From a checkpoint of a small transformer trained on Wikipedia.
Size: 11 layers, 6 heads of 64, 19.4M parameters.
Training: 503M tokens, 7679 steps.
MLP neurons of a small language model. Each row is named by its layer, matrix (gate and up: input weights) and neuron, and shows model dimensions 80-271. Each number is 128 + 24 x the weight over its row's rms, rounded and kept within 0 to 255. Numbers have three digits each. A neuron's up and down rows have the sign that makes its largest values positive.
After each neuron's rows, "fires on" lists the tokens most often at its 100 highest values on Wikipedia text that the model never trained on.

L3.gate402:166105096140122142110125105133160128124144138146154180131114126172161148101165134115129129151140147153106123132127095157098148111144150100146144152104135146106105141145155145163136173147107165144157108171160103117148128134106101121150116112105094107119124158101113161174163168152147150143121101154121140125136101153108117117141105103124116113144165149121126133117079109112125075097133130121128065134169102153107093171146126173108106131132141100168124187121110156142131170147175169140154151094139138133154086097092129128126124140131136155135115116130114121139110152146152167133
L3.up402:159149139134136137106127126144160170133121125120141112169126112137155100130173176103131100179106164089140137116157145109134112145092127089139144118094093129136133113141099122133131164178117126095089106092124096130137082134129160139133087120088135121112175069154194127113131158159137088125132116111109127137142106140177111122154140129104098127116130155113100114123150159129108122114154140130146098158127163164111118152114121144064126123084102143135166171146155135124110151108129098130131120154128145140082134097108175109116099123102097134121149134151106107143116157122081135134
fires on: "le", ".", "″", "°"

L3.gate624:145136162169142148096159107152161139126139101140085120123097143116143147115124121093155156116133111145105155094109163111128149118149077133155171152139107117122153145135131158112124129135088157112162099078116116113098172175145097108110081176096117096139096123161150093147132146122105117128120119095153123145127134136144122163106126120111109117167126131117126083148096141151135109086123107108149159142131134161120111173137154166113094111128164140130128143110125107145173175087132107164111176155137111102157099078139154120142118087099140102123126144111153093114154153116148160136
L3.up624:100097130102139140147160105106106145134106162143124127114107175138153134121148138147152141124131161156163157088120168125129138126111111102120129166159104144106132140113140148097114084104121113113157164085111103132151135125121163119064138134149176106110147154106140134169146158099126150087150118091142106151150161128142124120121161085141125091101116112138078119093090117125106155114121128113161164170092160166099112142125170181147091142124141171140156096104148181096165134098136144122122137117119133094118160133137172141151128147091126131129119126090121152098171121144090129104
fires on: "ch", "is", "s", "ig", "y", "."

L6.gate460:135170111136150160146114108113146171111104137099162116093113152176151133131117189134135151132126146170147127127144113192176149116140112097145125076144153140133144162111137124126149141130093093152112122110137133136176121133119141127140104109128126116113119138128143139114149114117136132147112113134097139134147109145134128115191125174116133113138166120138182137095143170137120139172191099105147128146155138155123163112116068120150127148131123133095109111145138119076149110136136074159130117134106103141125121148144169080129105105147155147098191145144119130135122160152123154133
L6.up460:121104138165124184106137161188138163113087124097157152100118142096137115146124105099105083072109089142140177150133124153165159126140149143100116147129132120134155117163125152176125152144090137088100152104101144130086134121098100151106126130169143085126104170167138117099122120104097147154187107122145131125117158100137091121139135118146150134167124102124100140147139129130134155155169107156150128104137154126146174126150096119093126091145097100137150153162135151126101126125083123181137142177144132096148103131136106088149120115119091141158135130122105146160126090162146130156
fires on: "en", "in", "e", "8"

L3.gate472:109116157140106149130117114101123132108160135128140133114163132133130130129140082073130105133155124127138142072140125151152171168158159158126149148159113096131147165113162126101143100144151097126157148148106101148129163108091115138095129137135148143139144107118141094137099097107153166142112109122126100133119091126159103153162162162117113131152155135138154160135128139131097097106140167108148158103137129134163141119140110174112131112119102168166100127172109165124126138098107141153184153113109144160162133135116108096126158141136107108121096145142128134077163131116125173123
L3.up472:129121130140148154101120149091125086137143142172135112137127127096105115145127131109152138154121146081114098090137149163149132176202156100127121116115127083149160185098098123110132146132118147182111141072094146141139146148109134131147144145186128147087128101106114125085149131143143108143106131156128107133155119141098142111121127151088150103134114066095135144123117152165106121100105153132170162118152137094137132086153141119138137150128088157148119125118160117147162118114106122124120087147093148148127084129095156108116180150144145136156139107141122145125106136147151132091
fires on: " and", " special", " with", "n", " placed"

L3.gate696:130144160127128123101113126097123143124126124118147143152167141120123064168174081140107105133109100091097163124142112143095129131137124130155147091125160124143144114094113157122131146139136121110095109134103166111108128078102161092179125132146173142163157107125110132151142155139142113113159124117130154110107134105100110128126085163150109126156138139146150143175121126115135102153118150130113108113137158147156154153119102155149112071114094144111130174161108129139117109131105189136120124181108127087148166087118132121146140080152093148112143105147152102074124111099108132116
L3.up696:137160075082119119174157142092137148117160083115102152135124150149110110135090132103165096144120145133134174183137174119136110184104099103161121151123136088107169108145139139094134138140118128116108112180157064117119103121164117111141119159144134090129147173142125109151133167135113069120160118115153124089137113089124149102161123106155157148170176128134106093155124110118115106154165125063123141107134114114099139155136135167144165152101139107113113138135156096124130098116124128118151134150111149118133122143160155080157142121115114105120147112163070130116128173101118110118
fires on: " as", " of", " to", "s", ":", " it"

L3.gate207:134128168134125131135113129117116142157122146129125088084100161130113109128126123148131097099170111135117122156101141153094141104121109085171100127128153115125168143139162095118124155146100147139103085104097165120128116099109085108110165160102134138149138099100129128130133160154123130110129127151126178099097133113159106106164131133124128120174075122120125112123130069107102127126124153121138120110152138122136146108122114126139148098115127161121143136133133113151130125139119136157138138149084145139132092152140126103142136088135111171137144148080154126128098127107145185102
L3.up207:112123108128139113099102097135162103105116112105129134145089159147142122128152092127154122135111136118130143107141153123128155114119134112119118147157150078163135108136145158127130124105068167116140137134123123140104148119114091128143182138132155125140103172111116115134144149106118143128141165143135172121109114121124104079126119098112160120166159099087144141153139093145147069109182113141102118092168087094143100124145114129142153093106139094138096149140171111159119158116106174147104170134125133102139137128081128119132139136128099145125109081142136114148130152113127114104
fires on: "0", " of", " also", ":", "other"

L7.gate228:156119133117134142121107140161157091169112106074074113132150120112123115110153074133117147122148102132129103109157099127127130164132145136175153090148131111124153124160104102127163110156083114163141131113141112167093125084114091127144151142137167145133079149146095169120126095142098116119112089156114180113140136146118143091128143119103108138101102120171140154126166099143086146166091119138127090111089157137125124094148142135128149116086162103101191114099111087158134125141190117142109130120111096146145097114120127109131126079102124152107122099138105134161152129132115163153
L7.up228:148109137111151043136147115145102137181132139090171139122130139165140133136133090125134081108140133168152091139152101156099142107151112127118123130151141155137116124140161158111129155168082117131117115163161146166084134120156134134127111097068133124126146104135140150140117152151121132078163169114172155144131140122123142127158120121101077126132117143157154175136115131147147102147147152131126121071163157131172110134154107142103088115094102129142105126135135111166115168151123145098136120160168095090134183094135133092169124105071123144080108159133109114114140133107145174138
fires on: ".", " the", " ", ","

L3.gate366:161131124116105074105101132080153119114102121079118137102160160138120133141163149138128141120106166142107101182133112145120155141146121148082089165153094086122083124069130102133150108160126134111100103177144112130139110177112122105128151130143105055120131147136165146109131141156135123131113097161109174113145125128104099171168147097144111112123106108113093156151131116116085153167088107136160134120150164122141163109091118115117142097152160179133148171145105098093143149167127106119144122111148103130154121123133116121154086092158129077132128144092150093098086144137155117175
L3.up366:141102158105119100102091152141157093135125142083150148139127134160145124135137116132143133153107154125108141112151096127086139116116152147101136137123123114125150154124148149143120118128114126100107119157150140134135093151095145092122104115139143126163106095121126093102095111132120115110140134146145172133101097141110142126151176168092152153134143134139131189138117140111104150108119145103124184095163141162110180112138147133164141117134055101104157151166132138132111103111186117105140178107110084131116106111157139103114116166095147084105110153144124132134114142142169141174
fires on: ",", "4", " when", "6", "2", "7"

L7.gate403:120160133117109141151076134117165174179150141149130120134113130139164129159101167124086122112134086136140122114135134108131107152122119132106113084158132112139116160127142122068126132152111155135124148108116144137149146158102176107151127092108146102114084131143146122120073143129127139119098141093119160128128148095130107139155125113117158118083155132124083111092122147120106126154155118117170118162172104117146124139129150159134138096098178145122126147155124108140105151139142090138119127084133183109131115141187154130150102136098170113142131138116137128111131080186102188139
L7.up403:150121116111139135115109134160159124092099120108143121110123128136177108121146142166143152141164104127127129140155140162151104076150115142130091108118147124106117081113132126144067099100089163124113137104128118074110167190118144133147116125165124106128126095151104096145101090112112143104145101074150130128126130130091123143130110119096102145116082099137132153099087134130097191155142134096131116135136158123077104154147114128175101128130126191106143154134156146101126105072120128167141111132138144121148124158098102116110151162150124141118160119087111159114104107141132114117
fires on: "in", "al", "e", "ad", " Al"

L6.gate342:160115135166147084129133123155110122149121152142171099135147146097152115098110149121154175121155156157136148118129128161113108107174107143114135107148128131123152136095129122073136113138147096115142111129132101101129093131128155137156134125145147167153101143106087112138152173098131086171142167103152151145102128164182161103135106151131113154122150179104086081160076162108139161107140097109147094155133143157122134137143117162105114124119181164142130102142140084163131139145102102168137129133145156128118144142167108135153179086125111121112138124094107162114152145147144109150
L6.up342:157087152133106174123104102114148108168141105156127179123137105077129104106133164153174113141141139133130105118118133132116098084134126099127144131148126130091146093134088119088119110105133113117129140138112162133115144126110176146096122168134136121113146115089139160132140120116110123098104145145122115156157110157123124173105095129126146157150150109103141131150088165109118122128126128112106143129115134178117139092158077088064145121099101110135143148142099143125095090143147136137117165085141118137104106140138088129118141106148180092117110141111139121145117120126124150134
fires on: ",", "-", " of", " in", ":", "ite"

L3.gate766:093156107148165115115097116173136123126111146134107138143093111129143135072162137104096137138091076151120118106114118130075139120149089158152157163118141159177186146117131107122146131121103115129146147093160129094119101150162171140141117137164127124129125141097123152148141137153120146101166152111125136141105150119103147153110133115150098083123129118131094132110115116124110162127186152117150151139147112116153135137183165150144128156128109094128136156104160192155130109141132127116155102127122109166123132161167116140118108123132159160129135142140152104159142100100096141146
L3.up766:123111087135108126132104121125107150124089107165119158127148115133133092154161093113094120157125087122132113175141153186140093118134105168167152133149115128159153112124148125137106156098113123089080142124129145128103113094153142112121091090142108138157098113117132142158092167137119136097148122149158145163123168112117143149127117115156118111131113139116117133144138126115149140120143118145104142151116120104127160146111141117126157102150153074113143163139132124110161131169175147146126124138115075152137073145127123127092143111145105146075193152165114133110133140160116162124
fires on: "==", "ov", "ach", "var", "====", ":"

L8.gate639:152110113107109165151110100163169107127140116125075130146106140082085113171069154134108165166118151192093146117108132121143153136147101133137123156109136111133111143143142122087197133150137111138093098132115135133140148132124118117104093091148115101136163124124142131130112115118097142114113126142096137121150131108131160142152124145125130107078103122136119137153159147167099086125166117124104105125115167105181129162099168172081113062101127142141145147129179155151110076104128102129155176140118150108133110114122109124131103117089107098123106093120132140136121142108149112144
L8.up639:139126144129122147153155177156139143142173142114109144145108163162126091100131122078093108156130130123107075121135144123145137102104132109144170100065167093142112147099164116130131085114131152124152145097127118143113133143160140133147131119131129140123139121152096189105100112137117137074163093103123116131136155108141118107154106072135113109087097115121083160122070161161096139142085101170136115128120116155115164102118136109148138087113148139143134092104112119158115106152130134139147123107110122128115112108097104155127149139104138141111132129155096131145153082159117100086
fires on: " on", " in", " died", " (", " February", ";"

L7.gate563:109159100125141092138070117085141129164141141134129111082098134090115121129146148096140177173105090155153105126138137134101125139147154149108113163144161102126127145101109064079145154151095088145097123144168140124112163118128135096108140115144155152138119170130139114131100140119097104118120157127131098139124094104123124145099094094144148124079106142145128150135102139142130103155137125123112116130142153159132146134139132125093126155114185107103161121122138133152125147148146154132140155098127130117110126088095138085115117125120099147087121110115189099090139159188118082106
L7.up563:106116112104160129110155117098095150128151090109146117086119118158152111127109084112103144151086054137112137137155072113076119095143122111143147139160129140149119130091131115109145109138123106152133146101135097099120125148161146152113122127095095113137119136141115122090114114136074122125150074121132099076107129126123134126106135172134117119095073146102134140172129138128162179145157174097102149089168143105149107108126129097108131146115107124107119124123163117156130122100155147116154073143113087103116148119115159124099157123083111112133117133095142152137132193149147130130
fires on: ",", " the", "the", " The", "The"

L7.gate375:181147141152095152130137145114146150119144100138130164137138149137120102114113118109131109109120138165127068137136157166099131118130158160135142130116090121153117140152156134126098107112153154113101101163138140146158098132114153137167122096094146136082095087171149127157167131179139122113121126195094101141112153189161144125117097149116146118157106127164111115118134103129098107161114126136181133094085138178152137096109163144124192090126143110085086154129168082108112095129182158110136150122126089141114128107133102133123125102136111122155160094138142121119137109130108117171
L7.up375:127090125132100171159117157083128132132123139129104139089146165127117170170137155150163139141185152090080156141115114145110166117101109124144110133121145127119162140113099161089156118123096097084118131079118143151159115117092131122146129120119136145155119121133143068123088158131137092163129122157148150105106148126131142107093130102087118088109137142136141170135149155136135118153114104104128086165141084132106134085183169131171149111180100142152119106128128088088172126088121117120109142143073100116125157114099139197140123128144163113116112091146160134112134144134084140146
fires on: "2", " year", " day", " years", " degree"

L8.gate411:119145111147132163157125080106090134122109137154121111125148122111122119115121159123132178141118104152120158100163136140141124101140109119098139130142108165140105119168152079126146138181081160120104130114143099151106108128094124081172174101132130124122132093144151128092097157075137125112147139112135118139098114149172112116114132156168129119134151153165142132089104133156134133117095104111123102094102072131122160099122109131110116127150164119120175136114156081118137159152175151145112112141160109095142109167134149182160056134118113156074114090161171127129139107148122130128
L8.up411:153155193119145106119147084105165175126146124123143119159156081147126128102143155139102126126169112093102144119114139140116122128111106146129130116122135102111117120102108115121125129128156093113149147145141119196156095108124153116152103121145153108090139123141146131140158162098112113133136117134093165153129179121156117146091156162163147144108089133136139172133140095101089153155113110123105101151152111144139150135163120140120149088146120174123135132153150102107143122117097081108131128116130119119118125134112088077157126167123157172129110122154171155117119121132071110143
fires on: " years", " minutes", " year", " km", "year", "s"

L8.gate640:146158167162137146082113125118126142165113121093128093140145093117101101119115157123099125166105162110102103141081078161139149103118146152142126173158101119077133150132165132065125126150130183152136117139106154153154128117122123098152128101142153159131126149112131154153110149123119141156163120126131144142077100095144123101167119174112147104121136161128146117141090114162095134128146134167145099139127138175125173158153159124116120118108130121149146116107123153159143122201113171148106118123141112104145160115138114148153100140107110139097156126126146146135131160113120116162
L8.up640:136124172126104143117155157102104159116073147175084135127091162080135170144112144149102088126115155116132144096093113131131142127157142128136113138146112117104117091141099150097132127105128090089111135099119154124113164139098151151170098107127157122134098111171117116112127100096111162134158160124111106149126131101174185123127140132141113139113116122160134132132160128110152137138091160133131121176117099104138086111104147158093134140146137147140109139137071139111142127099112084110197149149131104115105148122108151134099155138184112152168117127165107136102113105158126093136
fires on: "1", "ac", "en", "lo", "6"

L3.gate360:112130152113128141123114114151156136125094150099103131114142154104136127072153165090165095172125165155143106111126148099104166162151108135131133125153112132135133160095136105077140119141111156158142128155112151104137136099145130087157159123116112132103074131122103149145125139163129161152098115151122136119122082150148134144145118093150131099103125110133164123108091120092151094142157135132180134135176142128133130159159148128155128098159160132122092149146132137105129103131129155149149097147099161120107093141149137098104148153125158127120071135141149108129092081118139151137
L3.up360:107164116107114149115119128143137151118134115135084086128116128091160097131124149108184085178163127152143138127144148098117136124172104138137129108144070126132146130157110102069163120173148128170143137159123144090103165116098121108184136131115141119095109153112084123159144097135142118125131121171169139131142085137130105155161101109168132153145147088110148136145091120124128108131114131125169116144136119119148149130163121099171107131175149148145142174138159157123102143146127128172162101114129165110088075122153141132127160135099128158106140098141127133142125106159152140109
fires on: "'", " un", " Un", "un", "‘"

L3.gate408:178140119145163096093127129083139130125142099148127109142126088104122114111145084131150133124135166144102144158121140109142132190137112127123140063112076132129123118075123143173128184130133164141117159119123115108174145116143126100162115120166127142115137132146119081152111102116149143139163171146110094111103127152155111143170168059152133121124132147125139123120116143130126125100126134124142176125180115161151125145154095179099150172159097169110092187111157108116116151119116120106109123117099104145108078081157126090161089135128086155103100135124082093111143138131109112121
L3.up408:122109119101095149161158119132133141144139109156158093110127105114127125111147119159133161129113187104140168136134092103161138110113160093141098100109100156187127135132106115143116132101139114171146128148155137118157156145098124135136118139149096117113131093136100100152148188104123150116143122120151081103117096138177109114148152128090151161127119130076124093146162080133147106138100140113152155139132098155123113107153133129134139167115087142109097158161133091117118130123125124129101125137116114139063118092181082196119112095125102090138125126133096160135107124136119116133
fires on: "'", "U", " U", "I", "lo"

L3.gate692:147109163123120156135135120129117126125165126085098074089148154142096115115104145138144134167154163118106156163118109101118128117173120150152089137117097089129119113157148163123157175175101122152136130158120140133082170134081141094140126112118141103128083130115101070157149138141099122150157172151123164144145141137139126119145145132130122137160104151102132130114127123125162098163142159138116143114138122113132120112163145146158128124115134156081129112097198152151124104104115138178158154141143137123147110139103104110108072170143081101122100096100135112148104138090204105159
L3.up692:148153146126139141108109127138109129130107155089104113135118107127101135131155110136166159124151166137142110085128153117122117158146114125088106091109134113159133112114149140133111167175067098139164160119157124102125097145125112107126159119118095130117109145121087152132134132164103102110151154128161109115122142168135120137180127145132169133159145143132148154147088154103132070116117155081088108134140086154139113122134118113156120124144127132140164151157119121102095135116073148148115106115102157143098118123159092099116158089153160121174112097109098142113168134143122077148
fires on: " Le", "'", "Le"

L3.gate751:156111136152104114083089126125131109110136162092080187082154139147103142166168094101144112162157152122141125124117144147099131165164102124167146158134118088126114157104145167109159173166090147171101123145135116143152131149139072125146130135124126098126081116124165098152109157135163143119119140110129110126105123163102127134123173136093124120094109152145165101133156105113138107171115120093149103143120144131130105183131150123152149148095147143135127160097179095140153110082142139163137130145128130125160119093108120114138082115123077149114121141166166095122095090140158140152
L3.up751:133127098180131121121107143106121088135138120151081172099150105155183127168141153154091110165114142153133132153106168134152173125159118116112119157148121103145149150170141120085114120159094125122100121133119121141111132154141073119128164141096095102172146083118156092117091124139112148126171160152158149112106130122160134155117183126106127135136141165159116134150109135131126126156133119132148157145137091108114105140100131143132129149143120133104091137116155096115083136106132129133110103158166121163167107116100111132143103153096070174113117136142115147128098112164122140087
fires on: "th", "g", " b", "h", " wh", "o"

L3.gate27:153142122124129136143112138113125155127136125089131120117153137125146105182123118122164143125116144148095141161139105129153154132153126171094152116101123141109129146158118142117137141132144164113104077174129142128149163114130124119159166128116152109128110133094153095137144116106097138112108123128101116152091118187134133117138118133125078082105132107128108134140150121109130152172095079147131106124099123217148145098104139162103128161088118111138114144141130108143135110134082095137164133119108099133115151159130166150149143151119095076170140172124097161104124137129097104136
L3.up27:099113189085139139130122164139158115136109135130128147128137077141094144166130108155140144132141143125124154126154120147103177174114105139119130191075143116144093125129113169137143100102132150135100126152147162141128122161112183096166117141137116115170118113167117113124111106134107120128152136136125116110131121118141111092128130149093108128105157138128080160151134152119174110132140084135138121128100132116127162122152127146111153129121149152123132131125131117096154114145160082131167145126131111155108140110105118151140131140172104114114088088171127160152131076136115103160
fires on: "1", "2", "0"

L3.gate235:101137148181085100142146134158149098171136161082110111152144113103102109139169118158119125135127141156134140116135188152125107159140159112134140145107111102134126163097090126138132157155124109122090114121113163134140132131142072128116122134178093107170162110122083122122121131137184088104118126114115129126148078151179138138107132112097128095145144148116186129111137134124105118095103119106138091113151094111127140122161163139162102105125132135120110127105099113148142150148109151093111100159136108156153079107168142090122132130105122111152135135132147122114111129149134154075
L3.up235:127135098111138141098125137120147097115133103092129092092120141101174136128125089130133149146133104119105133108112138125123121135085154165153132141157103171151137098120116112087136151147142137155140079115163147141162173088119142121094159084091133173159077110162113109175134115123112146103127135152145096128124142097141098114135137120109095140158148103135152129146145172127126124124092099088164086119157161114136122121173130123078120120137131146149126123139139132147134117138136156108157125091095081133101081119110158101108111108104120128106097145117124141137146147169138147095
fires on: "ry", "ly", " of", "ny", "y", " late"

L3.gate343:142160073196141155138101138107162096113115094095113160092111133130151136151130157151137118119146133119110101158142138108150149104134109107123169123153141114133132150099156084127135118160105163162107120108141152154125153137145089130178144097124108125112146060122156131130118103110116087126119135140138119139140109156104149130129114104133077124102124135120122096097152117160138107082119173099133117089157121111160085128139176170143126131102114117125095137105127140144120172122140111143109133145089119155186114091132151113075131100096121076116118144106114126096138117164118161130
L3.up343:117122148070178090125145098111096119098145120158137134164082159151159169106142161155136108092112094117094123115113099095123113122108105150069143133146114108107138144145137115143101171135138147098149137127080159113131141105120164121131112145175150131118103099069100093140102153123102119129091114152080159102096167160122097135140146111133120132138116129120138106167147146138154134162128161100159136171097071121105141147121172120175140132086083086179125108144140166145143154148088134152114127094124118099160145124130133107120166128097122179128124099171134140117133143131134121148
fires on: "y", "er", "l", "uc", "tur", "s"

L8.gate692:094175102126108144146126103098153137131141130136138081121155125071119123096145121130181169131166100149128185081120119144142153126158155193120156130121088132131136122096136138141097142115099098105126125110156155152162133117136108079107167112132150109114110108111103141151118146129107119146143137106152108104143152117131106147118137120150132106124132171154160157122114164126141134135111115160154166126137111151116112128139111107165150170146168132147101163113101135141141133130130123126161105119160099176139093152113127157148144131130135144136160135118129103105175191152142145131
L8.up692:130135129095161159133164191112145148109121159084100074157105106123156110136107153102116177096141155163122162140092156125110127131096151105115111123117131139121147148171141130148100129119124123189112117177121085150192176119128110128152106166128115144123124146116146119120125169119100092154124149097089127084133135120094108120114164161153144134131156156123157104140129108125112127100098149161151128124109120127150109110187166133109148108132145139153141151146121142136107142139097156139130110096074124135141091097080085153109121160127158139130123083114104144081116144105113137152
fires on: "==", "c", " years", "-", "s", "v"

L8.gate350:155119159137117134107120138132109099145136117164170139082124108123117122116117110113106104157124153164132089098130147162089126171152128119133122152122097093086159097099117125169137151135161127088136140128125122137102089117110103102137085139085168129114105150108117150149156137170130118098173127130101177141147115126100153096155132108126164147139137122126097127146118131142142118151180143120125121122131128165099151148138136123097165117132146115103094147148153079159128128140125164095144110094125154114100143088139130083131135122115109169111105116077126127156131173117161133139
L8.up350:114113135116134186073161134159130166104096120158074094165105115121126116137121179129135118162125133091138117161121128140087119120129074172135146142085136172121151166099088099175125137129123134133116143133072059123137116086122146168150137165102123112161172137079125138149150112146111071095137125166139139119135148141134158120149116139139097128133149158156112135156125122132167085118158167127135135163125102143132124152094142129131148100173094114129134128152132122119092150105127167100164154156129157078159177120189123126088125157158126108125174091106135091122107118080114119144
fires on: " ", "-", "'", " as", " under"

L3.gate93:115153143135161079092099121141129111140147131144114091128188114078105110100120137154143075138120124136138144103109109136135143152106103125115155093108122102101142165156127186123145106171104144119150136145128108121132155143142155124149146115106142110116125133135112132114148143104099123142091128143151101072134117088126090163164172145155144133123138179117079118094121101132095135120124145129149115123133116116113094167093126169133108170145153146135088165177104081147112148092167098160132126084152160156138085133158099087153137151076116184084145145136109121108128167161172131096
L3.up93:107132132149083147085131094124120122144105116143159133175098135129113131103114168137079117092139152105151152164149133118120147170121136124127148080087131102142137152139125147115133158143119134105158139136117151125181120134200141134115109135116128157093162122086121085160154172154097125137134163166161113157137153123123120100119127096115150127117157172115119136179128136175162110145107118137149121149173109159083111159169146135156132140131108173125109122158102108123117098105128120135150069101147129113114124152123124142149109102157154079153151108149103164167118154117136122141
fires on: " U", "og", "g", "U"

L8.gate452:128126160092175115101124127145132148136119151147100117151131119150133141119154110121154116122136144121142135155148105082113104167139069085140095137119142119162138129108086110120186119182111112133148136114116101173186141088147124138129132092124166124132136078122101169120115155149097113135133152120146160137129112125138136111100104138115138161108127152113133130157097077132145111181104142154096082105125168080128109160116109132110082093133132082164117132118126165158142091122129108131156132121110118130147087091090119120138109165138144117104104116089116148125177124116145135113
L8.up452:128152100110198099111108121143108116097184124141132131129151158150136132108109120115133137170126130149154091135153120144133148120147153116105134114155157160146146080134135103159137099147129116134124115108109077143142107131104138158128151135128155137115121087097100153116127119143124134127135130173126141111152100133147106118119103160116109096111114139118143111140153123120123146123160181111081127137106151088181116127139069095130096110177122155088064154129124144149148147135159157119184110138163085146099147150111088109168139165119117138126109077103131124128141166095189148125
fires on: " the", " The", ".", " at", "0", " his"

L3.gate130:110116090106125092132118156101135161167099125147120112139107166120107174170140125137134137143125116169127122106141099145096122118133117129108113138173136169183180118118137127136140173136100126136095130163166153151176125107139148107139079105116136142104160148115141139115131127143079123141119153145120077131120069094096162136134134134130130155156136139200119134097139107091137120119136145132109153079104127151140142120169147115169151119137101119158155150090160112130122104141119116101183183123098134102139119137133138131130129092130138126122098101152082136108113143141110139161
L3.up130:131140092154092116145097122113121131147125087141185094167116155115094116119123162105117128161124087176138118071125103151182149109095103102119093157113143132143100108144127115128164128147093093113144161145090094125119171105145148114118127176117125135131124110160147101140121156128132152112124090096101124112139136116124097152153105144170165119132115106136101149150085116080135101138099117161131144118134125153132133090147138144170096120127179149109116153148125128123104153117150085119143110128105160135166126145142143185161112108107118155114094129139125093138183152163109149168
fires on: ",", ":", "0"

L3.gate236:121121134152139137156082134091106131112121122102108148084141127112110171162182120109134148101081127168151149119131116121105153097108093168146130169110148135102109132110139094129097098111127157125138129077117131137135090116135121094132105129090116108167125059115127134152116145101126126138119161093110132132158126150083123157104126130110127120127128120110096159114095080094134099159129101120167122175132163122099113144163106124134120093130181144147116166126089133147140144119142118140134131143129147135130144142129138087150160088135138179093131176157129079118159104098156132123
L3.up236:105126137108129110103121166122107143151089157105095154096122130143145119125162122133065115115158105134153133118103174115126161143108171099160119060151123132172137128139125150093096109190090147147140145127130114095161149116080085094097168096155143118124095124130148117153157164120130135114156151081147153131148076146157107132092119089099132144128105122134179108128110107131107108111137114161125123177137101127122097121129117092122149156162138116150068126152087131120127101137152122103143141120154140130152106094173149096118119138112099111089129097120122107112105114113150125119
fires on: "th", "h"

L6.gate383:123102103095105134134184108117112132142124169123144141129120165101107076160132073138116122111157163099118115113119083149175130103120125121164122126143135136161152125145111135130122148161104124148126159099148156125142105112115132159143112096117111146107171113115146107153102174160125166117138157132135110153113096107090163138161116128115109110106139115154120160115110090137109137163117134082161135086152104127143106117138177140114088133107113109101128121129160124153194113143120134120131115155084141121122131097071118111137123101133111090114103124107092144097157153170132115133
L6.up383:132110149130129107093121115148136073172170112104132118114144130141124092138109119146117111170168126121157093120161106107149172154145119147117120137117138072183124156127138158145156133139152097095135136116109180140124149109106151103153159107111204098161119138130129133102157145178162147144121075139130125148116141141141164074136155136132116116139104099102120159078103101129167132154136143167162081118094146113115112136145183136120133118126128130120158129158085156139090155135155105158123145093176094110171138142107124156189154131091142148132135148138097145141165118133131091170
fires on: "s", ":", " highest", " top", " early", "al"

L6.gate119:114136176121120102097094118113141121125165089085158080128153116127119128142174122116116125172143149129102128095132095132103140124137148142116118112121130122115112132085128127104111113152105117111135147122141123134145121086110120105170085164089139096136110120164126079084095072114148152113147108123095174112125140143153139160174117152099132156114095130113120140127116124133156138170135092117125178107169127152119139162147130152098144108141129149080078126136122162136082136121141130164150143096146141153142126115164133153143085145163132114160091135159108148139106142115144118113
L6.up119:132134098129143097113113062090153141161126159117151112124134120131117132116154135100191129129075121143174109154138113105150150096117151166091109158086126133128116150093155160091104162125117155127138163111158121113104137110145103107117106154141176176159165150173106129112160147115155130112125155147087121122134152137164157133137112168150164126111148134085144103164123115137101078110121101088137120155143122158088104123131123136131136099124142118133100143136106110095151164085123105154137158131108134162112096116142114124090127149116139173082122132120094107124094127180151116097
fires on: "'", " World", "kin", "World"

L3.gate671:123101132141118088099136135117168097118156102142122124157109097123140142148146107101112144174126125154100158140133158122102139133135129150159139132166106122121110101094164149126167161128142075146107153158165159129095126147107115145173141124116169138153122138150155100171084145158081131092162162143125165139145144195170132152160126128131143101131138164175077149149157143124090130153125129126076106116098128192146147108131117125095143111119151157135118132125166167149132122133163105111157148126078149132133146098161130139165145115145119105094082136086144126147144089112133110143
L3.up671:195111144132132111094174135133134115123140145147147180157088122090152105123127131133089163150128129115125104156149156108101111116151115076071153098173123149120122120134134100121143147130147141090144145155137185149118119127140126118135109103123120152106128139115134139133137105111117106127135128133128128144190116154185159155131103120125099114135160126150136095125095152154113139137135154096106123140106165125138144107118170128111143118162122144127076165135123135148174118121166144087107139156112154129109129114129164097125124101134126074144154108122114113150134119135095141180
fires on: ",", " in", " of"